Weights of a small GPT-style language model, trained from scratch on English Wikipedia.
Size: 18 heads of 32, MLP 1152 tanh GELU, vocabulary 32768, 48.2M parameters.
MLP neurons of a small language model. Each row is named by its layer, matrix (up: input weights; down: output weights) and neuron, and shows model dimensions 176-303. Each number is 128 + 32 x the weight over its row's rms, rounded and kept within 0 to 255. Numbers have three digits each.
After each neuron's rows, "fires before" lists the tokens most often just after its 100 highest values on Wikipedia text that the model never trained on; "fires after" lists the tokens most often just before its 100 highest values on Wikipedia text that the model never trained on.

L3.up269:114139140126073130112149091097125152158136076108138105106120152158144117115074105145144179074176170095111101103186105152135168173128086091162123168100081131135123114122116080096158134078151079111175142173191089170147135168119137129105125102071128072162151120113146134114120139100109123141064096174111141157116153148109086131138157143093135126122146135107140055186130158111106150090176
L3.down269:117120058103101038127118130157142132200101153083114155142096144153154098102139071148118136148097121122132066118111217123155105169192144153127118137132098154093087133113104097090135138132132082088115181140119131142232099073139133194157126089119157144121104086114173091157089206134173108100105124142136136088162181098100128074188129088079136111117128114152162114166113107138074146134140
fires before: "\n", "The", "==", "In", "|", "==="
fires after: "\n"

L6.up758:144147154170151059099134107145148164174201159063105122043187160132159155148140112147183101075199129090164148113169160107101121142134081123140095127115103065125105090090094118145107138078146102120180132116138162111100172159082151179172149094124146101135151131113074117175178076148111129159165122082067143195103108130125159132114130159111067058121112151113107185139105115123069164142123
L6.down758:148151181063159097133136103135159141113053163181147129026091139101135068086122086111124130145113117102133151169130146057172151050184158100142156119122197124132118144185135175134159093191128137170129059184157127122145144137138132098192133198152102102084132158158108162214126097056086122131108111097131077120127149105086091197125143122160137101137129111081141157174098112092092194110139
fires before: " |", "',", "\n", "'"
fires after: " |", " —;"

L3.up816:099143158104094127120089109100136133117144089126138129130150105164091112138111156110144123057121179117127148139108118115096164061099096135170169081130156114094161179074128137130074125153148223093147136171085120077165152160107160111167096121173161103115114121096116198071094108104094130106114132132124130168142106168148088142129126152173120127101147147123086121180166149171118122093097
L3.down816:150083118110156083134151138130139135135085108074090183092141172057134100141138149132122148181133138114136179109115161168108204082131168101125137170102114143126131097184100143139139114167120107166137065168134117067099101101135129120110120103142095109077151170120130136183135164060139138110122150137106179087100103133089159101124115149119130108149150132143064119078145134121188146096132
fires before: " |", "\\"
fires after: " |"

L4.up101:196104135137113121143093163122155109143122063138129096125169095125112125165114134161120126112143113165077157155117125164112146097121086167137112170134129130098166181078142104111163188143121129104188123090125189118166179162120112144060115146039147127120120121089162111144122135177077099105152149080149158188145111076118077122143108130170165189159112103120056100122073084112101124098105
L4.down101:092149024140093131084097152143123077125117173100063157139108154115127130125035132152145110135199134159090134156119147145132102145163098159177172146145096168092114093139146114195106138142156095144119101132121138092145112076104137126088127129088110162133109156107140105162120115132077121115138047183093153106093119192096144154074094134094164110119141160125168150106153086111106095153130
fires before: " the", " his", " these"
fires after: " one", " some", "\n", " Some", " \"one"

L7.up1115:154129099104115197127106152134124125141120163163088118081145127161098136148152082192174082052103162144066125110088120132122177107112153119148106051094128107168180187156151117109154140226159155123146125145134099168166113121149125089164091116135130116141093105134111173084153179115149125118117120134112100117139146132072168123124121102104080176194107112122137140207140143108123144152129
L7.down1115:119085157134120174136188127102116086041099109155143164108180069129138152113092101130120111032140129127112092120146089144134156129129137124170172136120168107174168195126125169140158146193126118107096162101133138124152122102192152169137122124174139081159148136085153090123153157158121137113136090082117108073103150130102139098080147135116148138152111133171136146171119108139107158112068
fires before: "\n", " ", " Goals", " ±%"
fires after: " ", " %", " Notes", " —", " Apps"

L3.up1098:103183191124083095076129112151177144162166094078141140128114122091149133153122171163113164051099151139173140116119116142150127083092122093105160120118163107152159111087087101187053104124107065059115163201083088136112139083131135091146128091076124141136201126155130160163168162092150143159079087147112174164132152198082104110159172135147084086158117135113190128098136141106133133158080
L3.down1098:212095196131127128126146114108129148061073113138142117174088163143152160134141098078126125101142147078097132177143111106114134104136136108102154088065134073150129128124201134137128116150193117122141111131130151161053123126156148142153124124120146152117103153175070091179163105120182083147192102151139132104149114115098133199144138098102095150066130126110015056112116063137202183180116
fires before: " |", " of"
fires after: " |", " the"

L4.up70:166161110120149113117077181158105134044191138180145149098026143186137147134158137110165142101086161140122087107159131123136081112121118107092134120080097144086136196150146099086129132145039129139041106123111092084150154202167086131106176084132142134166194121124096118143052082126126161129131159137168104161082091129119135111081134130138132141141117140082092074172093193159139126188139
L4.down70:109143087123157163094107128131083103141090135127139118105097122167077133142125129120103135126109132156132164172160141099136081071132146148126127170117107151114096141167091094085078103157114129089103156093110061130116098164126105122165089072126151178121113083090092161165132095167096151079160192093138127124112140170135146125127043067104167149137101082155157120189121095122118142150136
fires before: " the", " its", " his", " a"
fires after: " due", " one", " because", " Some", " Due", " some"

L4.up647:113152139171133135114174182120150131164154056121099125087152183165138124090151144082087096151210102139128177118111089112168122207129101073149056109129146099121101136148125161130158172113099176141136168099110148121192112151151153150098089160070108089154085188163071099137157113141208138123067124193091166122101057132135150093106126139158136114135224106159093090140106112079079176099092
L4.down647:059119134114126133139099096091191128123097108177122205139122137162102133109078081205161181163156114128135144124073116145107104137140117203093122128152178107104105142085183139197157135102160133081099103113144114105118073158135094191113075109128127152094066116132071108150112175117138119130122105100150109091158130127162145164105146153134164139090166104137111062136064151118126170085125
fires before: " |"
fires after: "|", "There"

L6.up191:143128096111175080183163161130106133100150132147096081104122129092142090113135119162171167131106090172123136148138117145152147105137120145080134161090119144163133079140125129129183075160141149091123096126108214117116188150122086095107147111098124159166034141129126158173128088134157129088104144200148132144164007167074125190073103137103115070114144197085068125124123146090109128106113
L6.down191:067134160161163123128165113122094106128128192088114117151162190068098131168134061114142103102120145124159160139125125161138178156197110154134125079098159149140090184133113123186107136126141060124123154070094109075155137094108123138113128143182116151151081074122156118178109133170143117063118145078117109132151172119194134148135091125098134065165071140091127145141177096150164099114113
fires before: " |", "\n"
fires after: "|", "\n", " Highway", "C"

L4.up104:159167129151168102163155077126101181112102147126125064154140119106115131171128140165048119026121120129144156119099090116152191124130071127143186099081145115115115155080097086126161096122160114168104097104107142070039126117173164128131084134118111148125130117122158130065163119077093185133122127193189127093118072170096059139082153131105125145118131115078124134122146154139211081156132
L4.down104:173171138076137169145144129182133084050129082108165109129118138140097153135105103156166162128118070154106183055136129096134095132156074143150087100158095098131159118126203168183120143092145147056105099087111211143142139137169074128109123147077156124075120108121089114182138127138151089131111103085146140185114142105129123115150154142139125116111132110105103091157091102097167104134151
fires before: "\n", " "
fires after: " ", " Sport", " q", " Report"

L4.up1079:116154189157150118117100151107119139064175154122122119183110093144092094124114171122147123107112132046145124099178118155086109102087123107109088079108122111112185134092164162135089154187112131099150145060137136160235022065109125133124155140116130121134173126155129156110117138074095187136106115133104144163119159127047138086149086106118119174219158122102152146131163138138102077096189
L4.down1079:077145121150159137072132104115085083118148073149132107244180113160104133081118123167083188152077133155129152148139149106115087145100130149068190141101100121145100178103122097094179091113137117117093146123138111096162036123060156153120112207078095094147086187142069107130120172096111107136121121118079071162097106162108080158153081150143160091139131166127119106127169093150124160143065
fires before: " the", " these", " its"
fires after: " one", " some", " Some", " \"one"

L4.up660:125095079100162193144102128093148125070191119190134140161132144159151161028116127115117118075109122072126090087078140155074104085161094164109081177120090150136122081158132157134136097140128174167103141130126078090075143114093119089133108154111155184173119109157092130139075081143140155084105135062107107109085098150155162156113115077122106105039163124180112143170104114127106133082114
L4.down660:088127094106116131138045171099127157161100137167133106099181122106148154087118128067136166135162157096072098151097148079072136083164114170077200097178117083091131092091088148112071193125120144103134165145136120090165122124142122120103164174152122119140137096141146104066126108092147173135090190096085157170159092092081149092150165127140137169096111102191148087098087179123116124092131
fires before: " |", " (−", " m", " ("
fires after: " 6", " 19", " 20", " Portrait", " time"

L4.up623:149101111091109138167145153115099136106155097136118111183167133150179132097117115160065135137126123119130102081104149119143076114140098149076136109112120108145089160160109190146128077124065118121132127149128126144110171053086166131185197035092152157112168130130156132136124090165121078088129171171091105076117137087144121156130099127145092128152192124126125162130130080145169168112093
L4.down623:122021167113126182118060120181083179111139109100125136061149116136119179130166146197145183117168136131108082192138121179125165149116142110130125108202105149146106197179099178094129109116135146142100163100110108115172123105203163122125140108109100135125141086128099168136141158104137148111106146149100136139125088139129123153138144141151157050151064125123140106110172110109158113127127
fires before: "\n", " |", " Not"
fires after: "\n", "|", "==Club", " |"

L3.up1071:129161101115115121148118169079137147139187111091153106150138169182076087105137083167102142190114120144143097128107103116085138117168139087117151108091145096118181102159112127130144143099169111120139084191093111130086180105108109091137121115149052145130139162099171145121145171120102106092102146139084165144174087067134105084217094136139151117137112086144085157137087111097177135126150
L3.down1071:078138127174160111131161138104086078127105112102103134143111106149075141149119165130116121107119136170157204122114171150144192096134154115153197141134172079168188134164061144137107176159099141085065122142132150112136174052148123126174100129069104096143079157133095108080163155114072132108177158137114164112169094160110082092153122128083151143111117145110136094167135150169127104097060
fires before: "\n", " as", " for", " to", " that"
fires after: "\n", " was", " is", " also", "==See"

L4.up846:133167152138147170067091134158172116088172186188134084085176160111154144113181144112098107139152199106179144206132143109082149097139135109095143140129101114121104154123136102115074148112160074091188098173181156150119118146138161069116117121131115142114071181143070129147081119105092091107172114123117109099123188073089131084151149114171120119086082155092109168194130146075153090157048
L4.down846:131184178156145122091130138097090150101131089169174120118138156161168205127130141041109159113138118144044157074134157138084113121150118164100144063114115127115124091111132125100065118193169128090145116055113177134137115110152073150113056098103141148112121086144167154125127173105141123070098111138186141140136156119183157127143157159149150159124137109069153168155105135079102191144149
fires before: "\n", " |", " ", " 1", " 5"
fires after: " 1", " 0", " |", " "

L4.up808:144136172115132082123117130058088116150160098087144177137121095145127186069117106132174129129066189162129100162124178126107112046131120076103112106094119149134104130044094065138133103174088116112133121114114101114163128141087129160133116112151123180143166142122188120053096153131089117109102130121080143168121179138116138105105097161085153124106171161071170181107092089095176174086089
L4.down808:092142169115125030091108133080056125166078142169114148130112097097118098101135128052216110146177144185112193064123160132087114080085168091159106183079119136146143129121129112098115137137089084134099110105105144097123108169073114123109127120141129097056141176129147116117153138136102127160134077145116119138114105112090132126077207178117127111090092162127179191071115103147162138063093
fires before: " |", "–19", " (C"
fires after: " |", "-"

L3.up62:142200103142110166104164145068112133071105084117101147142111130175197111136102091163125134076153111195165131128163127134126150103153115128119103108075118042149131124134094112087112148125124105095142060146191217158100081140137121128139134090132100127166173092152169100088144098142078101125133090154115196094113140104068139184188162084168178151134173127134122092101171109151136076158156
L3.down62:101094131119121135127168111128092129119102095131133151189102161118103145174111145175152152104148113213093185087151156127068110155168131099120161150068065086124103136176110112072129095101102094089108135131196141103107061097096130177149161108141133123156155094128142148117116183163146084112171161184092176097077187177133155130200096122129172111104079157071152094149134129112139163123123
fires before: "\n", " the"
fires after: "\n", " returned", " moved", "==Club"